config = dict(
    n_layer=12,
    d_model=384,
    n_head=3,
    n_kv_head=3,
    head_dim=128,
    d_mlp=1536,
    vocab_size=8192,
    activation='tanh_gelu',
    norm='layernorm',
    norm_place='pre',
    norm_eps=1e-05,
    positions='learned',
    qk_norm=False,
    attn_scale=0.0884,
    bias='all',
    tie_embeddings=True,
    parallel_block=True,
    extras=['capped logits'],
    init='normal',
    init_std_qkv=0.0255,
    init_std_o=0.00519,
    init_std_up=0.0255,
    init_std_down=0.00519,
    init_out_by_depth=True,
    optimizer='muon_variant',
    lr=0.0151,
    beta1=0.9,
    weight_decay=0.017,
    lr_head=0.00805,
    grad_clip=1.0,
    warmup_steps=200,
    schedule='wsd',
    decay_fraction=1.0,
    decay_shape='linear',
    final_lr_fraction=0.0,
    batch_tokens=131072,
    seq_len=256,
    doc_mask=True,
    train_tokens=636900000,
    steps=4860,
    dataset='wikipedia_en',
)
MLP neurons of a small language model. Each row is named by its layer, matrix (up: input weights) and neuron, and shows model dimensions 144-335. Each number is 128 + 24 x the weight over its row's rms, rounded and kept within 0 to 255. Numbers have three digits each.
After each neuron's rows, "fires after" lists the tokens most often just before its 100 highest values on Wikipedia text that the model never trained on. A number after a token or word is its count.

L5.up209:123124128080136121149166102124139081124082132100095142100094141100083128137135097093157060108169149109104135120138115114135100122095117113076192120167157178118156105131111113144152117148127095149157175178130141151101167132097124128156125131138157132187097148140130106125116133148123106197097130164136151151142121108142173110112086092115099147160166094095155118179116095121127123115127118145125151142148135129145116113153101062107093121148168143163104126131117120151112123131112138148099130158135102165149082122139103152119126116090123137104141124181114174151124142115094152120
fires after: " T" 16, " W" 9, " Th" 8, " t" 7, " S" 7, " St" 6

L5.up238:151133127120093100098105108163096101122136146120113106097116187141113111116127106158118104086135125108123146100119197155129097197082147123123134114154104143166117088144119097127144157115144121185113091135085112118182140146096116152141127132146086122092069090120093118137137159108087144138107153131140114132162137125119147122128147133119128149145116169167107108116122148127139155119104123142151156141095145128122122121096084102115191143157071094128116137166155141138101104142152150139142107141133137172161142185150141117126136147125128111117166126187132149079131105139088109122
fires after: " and" 26, " d" 11, "-" 6, " a" 6, "\n" 5, " D" 4

L4.up976:139130133075164138117089110143137098129132136180121086109133134137103179143104116153132132083152134110139161136115136125102141136118160127099163179154100139122130109173132152136153116140162098139126121130109083110127147114110160124103118105078128102129112115073135117102138145108140113176123091179131112157137089149149179122107131125130108127160128157109129152145131103122118149156121116165161121138132083121108130114110174130106115092161098164157149123154141144150130081115137151135179127177124184133101095137154143159134163122130178124136112157114126087109120090112155138131
fires after: "\n" 48, " Up" 5, " As" 4, " and" 4

L5.up1235:114123146117124134128136134135091116132079163114034175109124135088126110128124090171103150102145162122088069130072133133097150117098137122067164129158128114136103115140132133103122121160149128144110167149126130139126117141142081172140136112126116116126110096146101145088110106173144105161144110088128159123097132157126133086127116133143144125112152148118127100131140095079096111151110125137123119169119147172133107162152123109117117145128136124134139137103123089129176164120133128143161109157122118144124162140096137130148128101113114140131146162126155124167097135088111130138
fires after: " the" 26, " a" 14, " A" 6, " The" 4

L5.up726:089091149148108098110138130149126120111177147078136119090097168096095121154126152161117141111161147127120123119142129110095103120098094149137135148104106147140164143112088121172122158129173113207167148160129115146083079116126136125126118093110122130126097097116148127152138093130146163180148162109174123142151121095112107162129126116157121144110097104137111117115110148123145122147136101120137127122144136120174173160090151147122169115153122091162099151108124145117106149102112115169115130120121097167124125100126131099120116099122113118097110092118120115131097159112130157135
fires after: " to" 31, "|" 7, " \"T" 4, " t" 4, " At" 4

L4.up75:084129137183130118143134200097122127113141173147168153135097106107137141126107143118118083122123145125121125105129144143138087132097136137120126145171161132153095117164099169127113150113140114117170123145128147112143141120136134143118100164136095115122124116119097159136089144121112098144143141133137119119159154141147141163098149174062175092136137103161143155109133142109110131138093164082121128132144106146113094170100122152148096165082163123157143112165107136144123122158152122106162155109158128094122128133089118092177139116101138104116135117148170104112121120118122146119
fires after: " became" 20, " the" 14, " as" 8, " was" 7, " were" 5, " is" 4

L4.up787:138132165113143087156129126157142142087086170141095145152138172079154095116135118138145124136170175122139122116150162158153107121113123168095121128145111132084108135108128156104134148170122123142155130137146123144115126156094149107097160119120118160128159112108126105147139185134116141138134107119129087121176158152108164122140150141106117139142156111159116112140163114135134116152144150121126093111117092134093133120138090130110140119142091087112094121143112142144122135157172141125147112139169127080122114145084155122149148107149126112097100134155128104109111146146090118154
fires after: " the" 20, " and" 11, " Tenness" 9, "s," 7, "," 7, ";" 4

L7.up965:118122109147102092163178124147103172127147134139094135116156129130099143131112130148106135144124121128108141103143126136130081131128082120086115122163117160086132145140164138126132135147132108113156130119183077115138112141128116136181108148121168142134132168132111116103108138149091142104103114141160156089120167121126126098094118150108153123119154153118144128153122153091126092111094118145116095150130137132115115117108111114089122100160123156119145117114154149113132122143097137124089135131153101156137107103130110123144138116131134135127148137119145079113083134133050126146
fires after: " H" 15, " Th" 12, " T" 9, " Sh" 6, " Ut" 5, " Wh" 4

L9.up608:113138119137111118150122135159138143148123196091122150109122120116163121092092123143177048121144095147092144115113129140170143129094083107149108087156096135142109165132069155206174143118133115137090153144111143162201113164152091126130102164102109129139092120127096102111167136127155097162093086146100147122178134109136135157129110113152111146146103059101138116123101147096125154129180112140122136108139142138149165120109163144114126124075128179145151138157121103116150135113144134132124121144130139139126128126137143122115138117128153156128116150173093142117124119121128102140
fires after: " on" 33, "On" 10, " On" 7, " |" 5, " (born" 4

L4.up1507:090165150112114140184102140141122096094148118115146108114073108095142111114123141126136081114134151099065110097166148107088119118196120137115136119139140146137102105129154113166158139148110121122109128129081108095115133104134125146101115117166125113139112114114137129123115108112150156123142177133150132174090127132125155122117106139128096142130147132106177110106080140115111146084135085142138125136065185154104125104110140098096131155157095100126164143153112130113119152123130135114147125196124139150178138098121138121164100096144069126111173132137171143122184134143119107121
fires after: " |" 65, " a" 4

L5.up1520:144159071128152107139110127125094137172144135154209132121126100141096110151116130150120135171105146147140129132132134169117120129143105134145138134125126097077085107142152121144111130156161153096101145127178100109153104112128139126110103129160162112101165110118118108106148115138130144144130167152136159107158147162160101131119140163128144159130110135143143144121168118086117122104136106160118083122110149120137178132111138104140109131147109180136149104157137126120145067149109120162133115147096091133142158111102151145121172151094151105080083126121079140140145129147101126133
fires after: " H" 33, " h" 14, " K" 4, " did" 4

L4.up1456:135091097124118128108100127113133124142135148111104134121094133076103128114175148095147119096164182118087141112161169111117105117111109117115156131091110150135137126124142148188118162158124080172101160152073136134160150153123132135078107157126121112104125142137129089086087122114177151077098152136153137170147087113107073082153122155154150132146137132145133092097138170114127133130171086139145130122140132106151119116129153175113126133149157112114080118131170184111140135134159134143123134116137148147097134131131147149136099148173093127133105153148143117121113145112117137103
fires after: " a" 23, "-" 12, "\n" 9, " " 7, " an" 6, " to" 5

L7.up1098:087110158110150085117126143130154112147152095129149075086122123140103102108125106124112127170101122106145136153122125147114130145099186113099093114155165123136135171079130135153161104126125122150127111171123159107143116172149145104090121139114085161116136125114131112097103141149137141111117085134093125087141115134136178129121159141130148151104147138127173172105089145139143131154160117121125092121099118118091117125112068131103110127111132112113157176134104116134107102119146145145155088136152116111122131159132163123143129100091139143141114134151165119183084140117113108089
fires after: "\n" 61, " Source" 5, "ating" 5

L7.up237:187150145145158148133139165123157155094179135155133140156134112117134125123146148121157127158078124128109165091103121134085160161179104127125130136118093110151153116162105126126145146108080149162132162130133066098113098160130129164154100115139173147105096133125137155171134153100158126162130095141128107115112087077145149130160143121124125125119150121112161142146156125113124111070150148091119099137131128171131121094118101048142114145123122105156084092175138121131164134150129156135144095115103137130080147097162082127140118113131131164121123107128154105095089139129169092064
fires after: " |" 50, " at" 8

L4.up1027:170149112152161111141110145087124141109111135087136132143095117091140098141166164154146137098135169126094104138129128170120118105117165102113113132130143167132135144138123131145130126136188149137165102164136119124157085116122071095122136115082159118097139113150114069142152107095119140154073131082106141091120102129126115152120142148104139134132126079158161118133143156123140137181131128140091117167159142108148111140109087119102110112107169104121127108147113130098134119148130116146113128142090094118129087125148110115103173098095141118114117151126080147160124139117081122134
fires after: " a" 14, " t" 13, " int" 7, " un" 7, " Ex" 6, " ex" 5

L5.up131:139107143105131107141139158116113099121136127148141115122097152149149149166147147192123136080147131141140099142152148130133092144116106099130153151140166101141087085120086139087115121131161165101120143109135088167112128131115094156068163145130138179078122147119109129138143115144110142147102113100177191118080166108120157144105107140138126113110171131149129112132125142117082128132132164102066123155061160088133147116177110092144157103122112163090122165163116119104122162108124135145157140146138153140150147134117112120153108120149144146148110092079137118133152116143107107128
fires after: " a" 45, " the" 19, " an" 4

L7.up336:143170115122184124095133105148110096134154135175146123098126099118167130098123122107161136098142150145124150138119119169119139131141090171118128124153117170116120153135140147123147105096087117143146141158134120142135090127169112113116077114146137106147148141140129103136124112103119103149136144162109104092107163146110101140145112107128125142116160147176125139147130140133143124108114158089160122115118148143132144173120102170144158112135116095178125108110107125163151140133122147141177127128096144151138137122114115143081143146115141162142150122105144112081135094174139155092
fires after: " |" 23, "." 17, " F" 6, " Notes" 4, ":" 4, " " 4

L7.up297:137120140137128143095108095134124113120106125132097149141080131095152131153107079128153161123102174141123119105148165107140103144133109176114133144113100184135150110164125127147129147188127128101107096103112092114108155083143154120146156138124136156130161128157108084146139157091109137101123162108159106079151140112148097147113123146113115148076088111178151117128135120092157145147083135088121156076111150166130115113123118132138125121145137096168090120133119132093100152077107117145118140101126131117111139112166134138131079104117112108150129121141120153111083102122129131136
fires after: " in" 29, " the" 23

L4.up876:118123171101127142117126121100145107127063146099155122119142090136145153149113103156149136110135129154135121161154125143078117117123137107143105141159069108115108112154103128101143094137112135138122121117141151123108142139110108098090133114128109154103153156147111120101118093115133116120134146110111141092156146162084112114113109141097150144107152113142168102139195106151125119115135143147112117081058157132107144133146102136104132097134172129110126119130186125144108107125136155083157151119094137114162159142097145089101146116123100137090144116161157114135099124112173101135
fires after: " the" 27, " Grand" 9, " The" 5, " a" 5, " Sh" 5

L5.up1271:123112138081132087110164139100153094106167099133131129116148146095116154111155095158110143163117154134115109148115136133118107120123145128135184127135166119148106134103130143148122107114140099108111118130195173123159119113129117129137150158126133157114155134091137113163101103163120173139086112195170131118146140122147144136088163127144103112134154132144164148103123101074126120100128075113132170167125095142118090147080117179108140108128115134126153130139125115123131131096103147093169133122119121098113119132122165126139124105077140162092137147136166130091107120179142090140
fires after: "\n" 51, " Preceded" 10, " Succeeded" 9, " Website:" 4

L7.up1164:164105122111138087091163188124103138058128096141116159103116116107135127118111147140127110148119142101120138150113096135108145107109156130140102159135151139139133106117175122178150140121162148102129118125125058120112111116114089162124127146138114138117125107152117135140111137195119175108064186121130121113136084116131135195116170130161155184141100113148122106127100109136082124154103125116157114122124144145139157115148101120113130124131105121126171124116087149131143140145124108153121148110129182113118130086115105138127118131115131157073101150091112107134148106113129085147
fires after: " " 42, " W" 13, " |" 9, " w" 4, " to" 4, "–6" 4

L9.up868:086125130164083112134131088134101130132121094111168147112098138111128085055086082171151121099121138158108061130166131123122125123141125129107156118113123136099134090154133111120110156148102124141142097177114135093143146142126120120150110147117127147165124119131130101109133105121124113128073128163078074132211121101119151141160150103122101149124132115135119041183090125117108128108120104131122137100157117140157110120116117105108098112093137157120140154144120118168155123121126137103103136104100128167140095116126099161135171115159129094134160135125137158105124116141144158128
fires after: " on" 31, " On" 19, "On" 14

L7.up266:103152099154165138104135120147103134114113166131137143115117084087098120133163124146093136149128133130164154122123126102113108099139096143128124186133064127140123094116144151172133122129134090142135150165160137137138095116127134119166112139154134119193109123115143156126098118109135155176087123154137103135139145103149112111122096168136155152170093107129083103157182094140124115143106111129162106116136101135155124151111154116113166152054134137111101138110143164120168095139142095156126124165085120138144114164154139138105130120111144126172161097137119139090132160087111118142
fires after: " S" 15, " to" 14, " s" 10, " M" 5, " t" 4, " f" 4

L9.up1227:111149079120168109113112174121133150129149107161126152148116143120083127110164124113117182107110147132108180155133119102137149139124143086078129157139097153145142149134041116147156156139156102175131129116120144131120147153124093126115119128150108112143161080137111132128127125093151135147148082126137110158152131147077113123108147127160111151144120109127132162132134116132106119117156135154143113074111117143133151097166123163120136126112105153096144140088140102114160166160094136173159145111166136141146109118093168107103176103087164106140122157116153099100094173105158117146
fires after: " |" 53, "|---|---|---|---|---|---|" 6, "|---|---|---|---|" 6, "|---|---|---|---|---|---|---|" 5, "|---|---|---|---|---|" 4

L7.up423:082097095110163117101153163136132087127116121123100171139094125106138097095133138079145165109120140136129128112148092159086146119130103152132101159122131141110140108111130154078093135117123110105069096127116125108122136175120085109119087104152101157132151165112121145158119167169140149132124127162085124093132119089144141082114139125104140124135117125153177128097110114125096134126104117149094157116108102173122106106129116104116161160152161133131156128141121099115150136136155124104142130145154118155134095141145122110092151144061096107161090126133125117110166118172123098166
fires after: "\n" 31, "-" 27, "|" 11

L7.up1057:132128161121140117142127123160146128102161134121112131145117127131122140135130122131126130081098148174102096106119146156104093153134089104134106082139120151167140089167152130134165185132141100116115141144146108161094169105117117124110119123085126130137183119176102086082126153100124128167124155125175078098098173134175146128100139129116112132088142164128076099129109128135102147108146125120100067140114149141145116128124119163102094144120164107108136126102109111139139085122139122154135060108117132081131100147138116107139146170106143123145098189163133160127097123141191115159
fires after: " b" 16, " F" 13, " f" 11, " B" 10

L5.up335:085176116164149122133094101148143117139122155088143147130134097111135115107130114113120110131146214111124144159134118098107149124146146151146132162121155131133162119128114129132147141111175128138112133127129134066114097179129153163169123150154136138162109108140119153098164139136152157136096122119138147096107135122108147153085158170123173113128093110146080075099167112129125146178125123120117144084136154151159128098116116112122121131156167124114145119111097148112092140133147144078129121149112151169146120158128123115163170107115132107118105147115116116127139151131138100119
fires after: " the" 52, " un" 6, " The" 5

L9.up876:123121146097086113107128134130118127152127138145147125151148150109122090121121135089149135126137125139105136130149119138124115116131123154118121095144160166139124093099147127135140108179118079073116114125086105113092171142113119146145081157128137060147138134126143137152098131156142106111115145136157154172143118103170139120121078173174098129123144186112140119124154117120092161102135099129105152149093123144139101061116111153117109108168114122164128106172149117107150131127148097131140079119098122149137101142126134118126103114119127084118146191153120110153093131103136118104
fires after: " |" 47, " a" 8

L7.up1169:139134119107109131123064174137109117094124125139144140075073131118116103111119136126070128131089117118098168118124126103111136102130130116088130122105118125137159098174136127116146126194110105150100145128106128105150124146096117206098111125116170168104171121127141138098152125178132171135122100111136102145137139123138131123113127131105095159133118146148157144091134131107104093119107138156133143127124141171089123106123126113107138071157109138152149121122104140155141146102102126116156120131157102115115121125111147144140136079106153132153118178179160116138118124175125098136
fires after: " |" 69, ";" 6

L4.up653:145158124105163156130124120150140134105110156145176127106137148170119138111072124091135175132152131100147130132133147130161146155144093144080116133102119136154156111148125148124159149140127151100176148147153125083161098158117115089116155133150106076129085088125092151133148089137119115109135175185129148134176156138144125150071148162096146068123073112108100136147154131168120136146093133121157128089125148108157150084140128141073104131119133122134110136141130144128155104149139114120115121129111119124108138116134172129146115131168136135120126115103083124153115144149121139126
fires after: " c" 16, " C" 13, " h" 8, " K" 5, " Mc" 4, " G" 4

L4.up520:136137119109194110141092114132127128156120101145130133080140139101160050091140117175150126129123130105106134110105135162124152127078135172113121132115191120142127114115130110137132152129138141148123114158124098088125106202121130111092101142118105108106127182166135125146132159144110116121133115128143151107123132134121142113139112125137115148112171134130137129158141108088092115147109137132073121159185099096096094126162114137115153146106114105130115117102156130128111132122128116132166131094100124150144148072129132119144136117113196142152148127177107147157176135148087123138
fires after: " the" 29, " w" 11, " The" 9, " but" 4, " th" 4

L5.up301:092127139124150141081116089187119130142154135177140086126162121130143145149119132127152174107122149098148120119147117115098118123068110098111163163140111130171081127115115109158144144097128095152125158149178125121104158153138128152120159120098135120090093124123148134150113122127128123110128131124107089153124130120112152127112135118112146115135141110126113102177117155118177107144121123103140118129124127175175123058196111129138109139096111134151085126148117175110114129112149114136112143090128140126128099123139144147168145099172151128107118131138133149150108142123116142150
fires after: " T" 27, " t" 6, " \"T" 5, "u" 5, "ag" 5, "T" 4

L7.up857:131126161176104125120109132162118131098131126110128136130140132106138126092140151126156130112160137144097139182098141129126134122155130145130128149123118110126122114124131169082121155098139095115106131083150177144133117137139099136102140115126138154128142133138203135151161188126148156105131125135136110124150136107148084116146086103137116131101125133148096151155119111115117162109150113138102119080170104132119126090122143150130143181151118153102183159166089157166119171169116117104122133129083092145111155118121058147085133137117104124137147134124096137110100137108113109132
fires after: " |" 32, "|" 31

L5.up270:100162145135095100157175122181139155128109140126117136145118131097150104130142138121090155120112150087137133102146181146113113083127097162127120111104121166153134092129115153138134094167129101117154159138130079130122176144065088168125146126105111157127133105142126110118125126121110166124101136068154122151111150123131119091081133126120143108112117121097172128113122151147151147095099096108127129130118102132098115115100132150111137133129107126107132113094123150116120153120145154124147128135147157106125175136122149086132111120131149132141108134221112136142159104093137141134
fires after: " the" 17, " as" 10, " or" 7, " and" 7, "-" 5, " at" 5

L5.up382:123118122142112123133157154099136149108152158120099136090165090133153111163163142168105167090099169118115139133150153147132115091112126098133156110148112116141106115175145161124144149136108127126133172136122130102139128141111087133134172143143132165127133149157117163134137088130148122119126104136108131117086138153120161169107131116148155149096171109147162077137125132109103104113143070136139143151152145159147123151120139137102159131182135139121132152148122177117116149108082121106085123127106152119155137101133113084147079115119167077111159092119131131115091128124164122132
fires after: " the" 67, " The" 8, "The" 5

L5.up1045:151162159137132129166156119151129141136104138074148113124113119131152171173129089143131158131153145147130157147126135076134144144120120090119149145160055115176132145171144118140085135122135135188131148114138105145105107161111111083137129144153138084170153127113115149116149101158112139150143111128150087128150085202152118132110108142112138124161129146121113098116116093137142126106149134140107145150155099154107150104095141096115101096122129096135122167118128131088129141083087120143108138117143092147138126150149137134134110113126136123123089126109135141135146148142159098134
fires after: " F" 17, " C" 10, " Apps" 10, "i" 8, "ap" 6, " M" 5

L4.up348:108158130138129108090159129100164109166138160123140102122089110077154112140147118131142089121141134132142108145136131117128116114154108135135100146120152131139088113121134137121129147131091116094151131138173124117093113148081123134110186142142147111144143133073173094138115143136091151097122137175109086100147119141101056098128136119117121125098074144140144173109123137164112038118151096118143098135133167110146104122085098123108062140109157169111156121142158152192095128128086145167147128170114137132106120095141129065128134154081145147161145114097130103132139094115131129105
fires after: "\n" 43, "-" 6, "|" 5, " Succeeded" 4

L4.up585:124108152120153150133117149149165117138139146105111081111131103126145099083148122116127136177079149118142110106136131124105096204112142153160162106138162118134126135119112160134112134108179141143134179145145120110190127152129112166128123116152129137114136131093137135174140125121159085091088138101137090137139160152112123150142108100094133139088152165114101102098129081145152132120134135149090105111140151118103061117127101184080117175105159146130143174150093105117143114112118116134134126101121072120110090127123143112153113116127136117105177142133115103122139157123187116179
fires after: "\n" 29, "-" 7, " Preceded" 6, " Succeeded" 6, " N" 6, " U" 4

L4.up492:122111122127109107131132124142123154101096154117130109147120162103124138070127087097111129124130195108148067121114166171100102147103194135112097164084132128137117125129136133154152109095160122079118118179144101127160123181138110156113156134120092133132128117089084135168133103134097172123117114109221104103156127117177117120170153113129097132134143125147099131142097163082121101118122099181114136119121089142126087131104099112149140135101110104137118134171154136126142132132169152125138146122185171132138129179102139125150128132174159105130154144130151138148098136118137148104
fires after: " and" 20, " the" 19, "," 7, " was" 4

L5.up21:078106119122143142121148122137146092100120132135099127138169120128140086130138159118096121099165106129129110165161127139148115151119118140125153148124145117144110136142146133181096169161113150092087136136154091108112079138170105146115122137141108129088143154173130128128117090096135150159122124083117102111136090133119101129131121117170135154140119128090148125143105133094135149114118135143119134122119168114116116086162105121125140116104128120150074188174124102138189148101120103132170130121163138122111110119137131115117095142103114154131121161120113147135145127146178096163
fires after: " |" 46, " at" 11

L4.up1351:113129118099089118141114110143169136069157164134133134161143098104112140090125130133126105090145158088132153121136125154102110104079149141103144136113200114165100119108110154135142154121142094147128147138097135103163160147128126111068155148143112119121075103122127140097173115132111111103086138121129165142162148149096133144125148141106133138132155144147130106152118142102136113116091098162139127080116128135068111143118114121087107137107128128129124076134139098131161135144159128101141162140117167132152133121180111095115109139106143124115150111146109122122107129094124103140
fires after: " the" 57, " The" 9, "The" 5

L4.up1299:134106098182140169126124182098137134104133148143063124111071113062121094128130147141107119112115099083111106114142100154122137138097153108118138145133085093145111167117123145109123141128102130086133155121105117152131141163141112102139094127161124164174106116154109155100119120120107117064152090161103112126151133106132093141095131104128141134148137140110118151153104093129115113130140150134097110167056130133157114108080122126159090124162119146119115071096107111116173135148166120124142112103139150119146084134117065146119108101109151151159115118124158094083091132130156128099
fires after: " |" 42, " was" 9, " the" 6, "|---|---|---|---|---|---|---|" 5, "r" 4

L5.up713:093149141113137112129062108116170117154111161097128142138098097125139111140165158138134165116121152170141143122076096167145089173109151138103139146147121123102130105126133121177114165151119160167150141115081148125100138154170135131109096154115155150112093133153183136107140147089136128129131133081162077099162127154123091097126117159093144136122113113123142139113152122101102108086096161147107148115093132176105176117067106096145067147125113136121121123128147133120123156126139113121175114123143117113116126130146162147136093082113164138104107143163103111152128131165114095113
fires after: " the" 29, " C" 7, " The" 7, " |" 6, "-" 6, " directed" 4

L5.up1389:164113112118128089146143164145125148098135136140108148139127136117141153147141113121155097077137130110136115131132116119114148135138131117081094122114071141163130118105148137081114168134163144150161124100104125142149133110105132161090122101096115083129125137090141160089096162135137129144137110118179164135141134109094133134171133134121147124149122081135162129102111145121137079137126158158099152125156113170165085145125128098064132107107123159102171107104156149103137156134139183088085184125133148167090139137123113134139074133093140109171136134088122097120143104131146094130
fires after: " L" 23, " E" 8, " Le" 7, " St" 6, " b" 4, " H" 4

L5.up1464:127161114118111119155146115160127130100123164102069114135107136121171119106125134114131111115118116113120123131142119157124124103161120089122155116104147153132123130133162135146108151122142128113140162103089146142129165131109133109143157143110135157154114095152094124106147082126126144106127145103105135126158150155067123156103093112139142140150135103144092055157103149101115114128154122180080124158085150110079151066083149138116105160125115103116156101115114138137127106138163139162115185141081108162109147116110122175178141113150131151122088132164078077139124143132097101100
fires after: " a" 21, " an" 18, " A" 8, " C" 5

L5.up1143:109108122170125105129103112174122099150096136117094141113142128126110183120151165120152113152141100115092112070116123126077139142127117147117171167108179117125117109169139135111138128142140097163169170145166162134126128134115104125087118167084136069126127092152089121165137138148126128140084145123110173159114144124161107109159133136110187127102157128124138090132093100129129120126073119139165120122126128146105116124143163078096075076178125141131106131126107129105151106094097184097128144125158157099114105134176126103138127117152140138129134101143158108117189104083143151143
fires after: " T" 30, " A" 8, " N" 6, " J" 4, " S" 4, " the" 4

L7.up556:085116140161124100107126109102097112116136123161117167147141122144093125152133122122120143103113148149143160152150073098092062167155141159150113133149110107118155115139114122106096147130132125108143117150126139141142062108117138150140131153132150166162085159127147144166116132126144155151148135173139115128116115105153127115138164107144126151121102146158167121144122177101158099121116112120131115111119118162125150120107122143166117155180129112135163097101104146141145131129140122132128148102141094114106132083091135185139161114133136159122121112169195147102137180172170101108
fires after: " |" 61, " " 4

L5.up1110:126128123073118119112145105137172092135094170139089163119069154133133166188152140117098121134121132138087112116156146121106109139134133140156184100107090146140153159146174117148149149160139146149126127098144159133121124129150114126165126116134152100148084092123114101126167141109120096153085059134123137093135138154115086090136108162148167117116130068097106119143081116106150100132106139159129157116154118109125136097087122095119097112136103116133119163149107120148162156126133147120131146132119148150134144124152123101096133108113093150133176115129108106121147115094149146126
fires after: " M" 16, " the" 14, " F" 11, " sp" 6, " P" 6

L5.up533:176108122076121143143125151119126139134133082174105147135152142136109100107078142147131106093129155104103118126150140113145134163172142120140141122142113154147085154118114133052104135146154142108121124126134155116126157136134128136107140104106149147129107142134151121091099150097141152113146082180110049154138096147161095136114138130154126150130181149121186122151108083097100127083123130151142110129119157115107123120121136091138130141139103083120110128113091109089144102141178134156135114135124115175181132094125130086088140124129098108135103123171117137123141159132097147129
fires after: " |" 58, "end" 5

L4.up1269:136130193119123144109114151140163105107150100152150092119133150137145135091090120091135150118114131133126141109121141161135117128064132171094160163111122117149146142147138094175145181118149143133172113129115178093146157090125122111123098117114129150170139081128093099143115123092133148151131132084114138111104133135135099125162151114160121120120107143146144110137124077148086110118151100144111148138123148129098150104124145168110105117114143085112129091140146171141134090133159156139124108100122148141122109171108102097059118126079135128108116155120125102143148140133142162133
fires after: " C" 14, " D" 12, " F" 9, " f" 9, " c" 8

L4.up3:128117095114127126134114080154155178145144180070138080116146136133107115134120080129127178137128121121111137125083111142118185167142132145095128160143071152103135110114170154129107136113113117180145149125104137121120140105164141116095129118136190125120126136160127114068113125149112101166158114174127158126139136176129134137113166160147154101152165140104087133146111131144099119132137118137136182148137089151148133128139120107106093127141115156151149125151097087131123117105116122134123127143119086110170102190113117161131113158139168152114102133137097101076090166061154134101
fires after: " the" 46, "w" 5, " The" 4, "The" 4

L7.up1288:173086166162108124136136156121142090118129120175107120108113090149167110100134126108121086125119118117103114102145167178136097107119098192095124114141124097140147133092133142136126149152157129136129145131085112112138120125152120123106166109144150129156132133147173126144124163129085148099132159111144151135138126152116123112070127138114119147129135169139142106125161154110158151109147085141125120115086137109171145134105106145115160088148171082088117097134143141122078140105133134129134142152169129125137144130159128109115122102095147114132120127141128125112102142086121142150
fires after: " the" 36, " a" 15

L4.up802:107132048101130114144109120159147118144158131152104139144117160127129109150106137094158174090121101082118108152122097120114170160151107132137134154159087051108112092130139130123164126139150101153133129122143141158147150126121136126092153130134161109115150155159092142087152163094147145146096124161175145100094114089160093107128159141128153126070140112140143097101122137125088115112121102142082133123093117136183152079097128134101111156156115136133138155109100130124140136136126112131116112121158116174119128133146105135130127102134140108177112118130104133107111126113095108121
fires after: "\n" 92

L7.up1464:085122124132132112117168127125143139077126152099170077126071141098089114130139141170143106130149131127112159149153119128115120126141150121144080117147147118136193120129116107125165130111114135156123095138127143170143142156140126090154153135133110166111114138107046173182143146112151141099098111100102076091138135136064176140145120128133136077115123166136087145111074122136130101136114142128130116143118117146113134152117101110115121159127092113149121091150119123163121139125122147150096171147139116111126158145134120157122148136133117101108112135128114142117154128096125102141
fires after: "\n" 47, " 1," 9

L5.up815:141143144103161105118147141163111087139091144105156152114118115112147104137148152135131141085084119149161108144148152137140111159126112125141146164102125136152108109137139121140162069134141082053117110138154137159139143161128125120120091103139102085152157112159134093134145144157114110133099151165133135135135101117099085092144126142144121154101093121114136107133134146111134120149137133127143121136086088136161123124104145128186149105101199072144204130132149115172142115129150109101145149111124098108116131119143112128124127159113140116127116106130150073145122122180119145122
fires after: "\n" 20, "-" 18, "." 17, "|" 7, "a." 4, "s." 4

L4.up1214:158134205119105119169109129080136090123129159128101127147111130117133133181088130159175112141126137169106089126175116113123112113148142149118124140103111120127093127096139116179113139154141133178100154140117106166106161110122121154137081108189158120104133127124107062140132144109141170145127155111154110120143123114143165117153124119090136142167161155095134115132133105176142143157172092149146138107136115116146096112086116103109121122117094136151120123125099125150111100091145174136157118117115146129167156114141138127138100128103110197177131144115163118088081133120178117128
fires after: " |" 34, " 0" 15, ".8%" 4, " (0" 4

L5.up1069:130103127148175135124165147109105129126105118121111100095142136171131104100089108145152135114129124136155116107114157091116111091102152115121157118133125150145107103110165096135133171114139122159124140147156132175121130165149142135117101119090140137108130132097128146126092163115145122115142117154136081130153181150180121139131145149105100131134122157149138155160162142143112114084125116178174127133126102101149131078132110140115130138140135126163093129102108133126118147141150124122137125180098107131114140100133145134072164157139096133115130121156132094108122165151145153126
fires after: " |" 23, " and" 15, " –" 13, ";" 9, "," 8

L4.up116:116160137148135174136132128159114141114137132164104204148169063102159110127098140159126162094156146138152112114142137132151072158148143138102153132132144141108136152120068107158100144106091098114120117104143127141128131119140147109172101134142145171115138100151103129154138109112136127162127111136092164132130130161161135191131105143120132136122119109139132131130127137110086122152107169156108127125121113089114175133136157134071144111141112119096134130146129098133114151087104142127098152119166127198131098114115172155105122052138111167116129156120184128149135133136149145141
fires after: " |" 42, "|---|---|---|---|---|" 7, "|---|---|---|---|---|---|" 4

L7.up1003:141129130117110115131073116126168095113138156132129119118116146164105116086110116128087133104125126088152146100113088162123095143142159084097151165090058101106127128146167142134107172164098137139092137127128157144145146133152109108112127120137170134132120108153156171134138140132106104140150123141117100155141162125130144143182126137127165172123118116140109124121133132118128135125095081117144162170135130151104100123152110095101120130136121085156125101117096103167073118155116091125141163150148139176108126129123115136177102115124192121151132117154122128165183168121147085117
fires after: " the" 49, " The" 21, "The" 7, " m" 5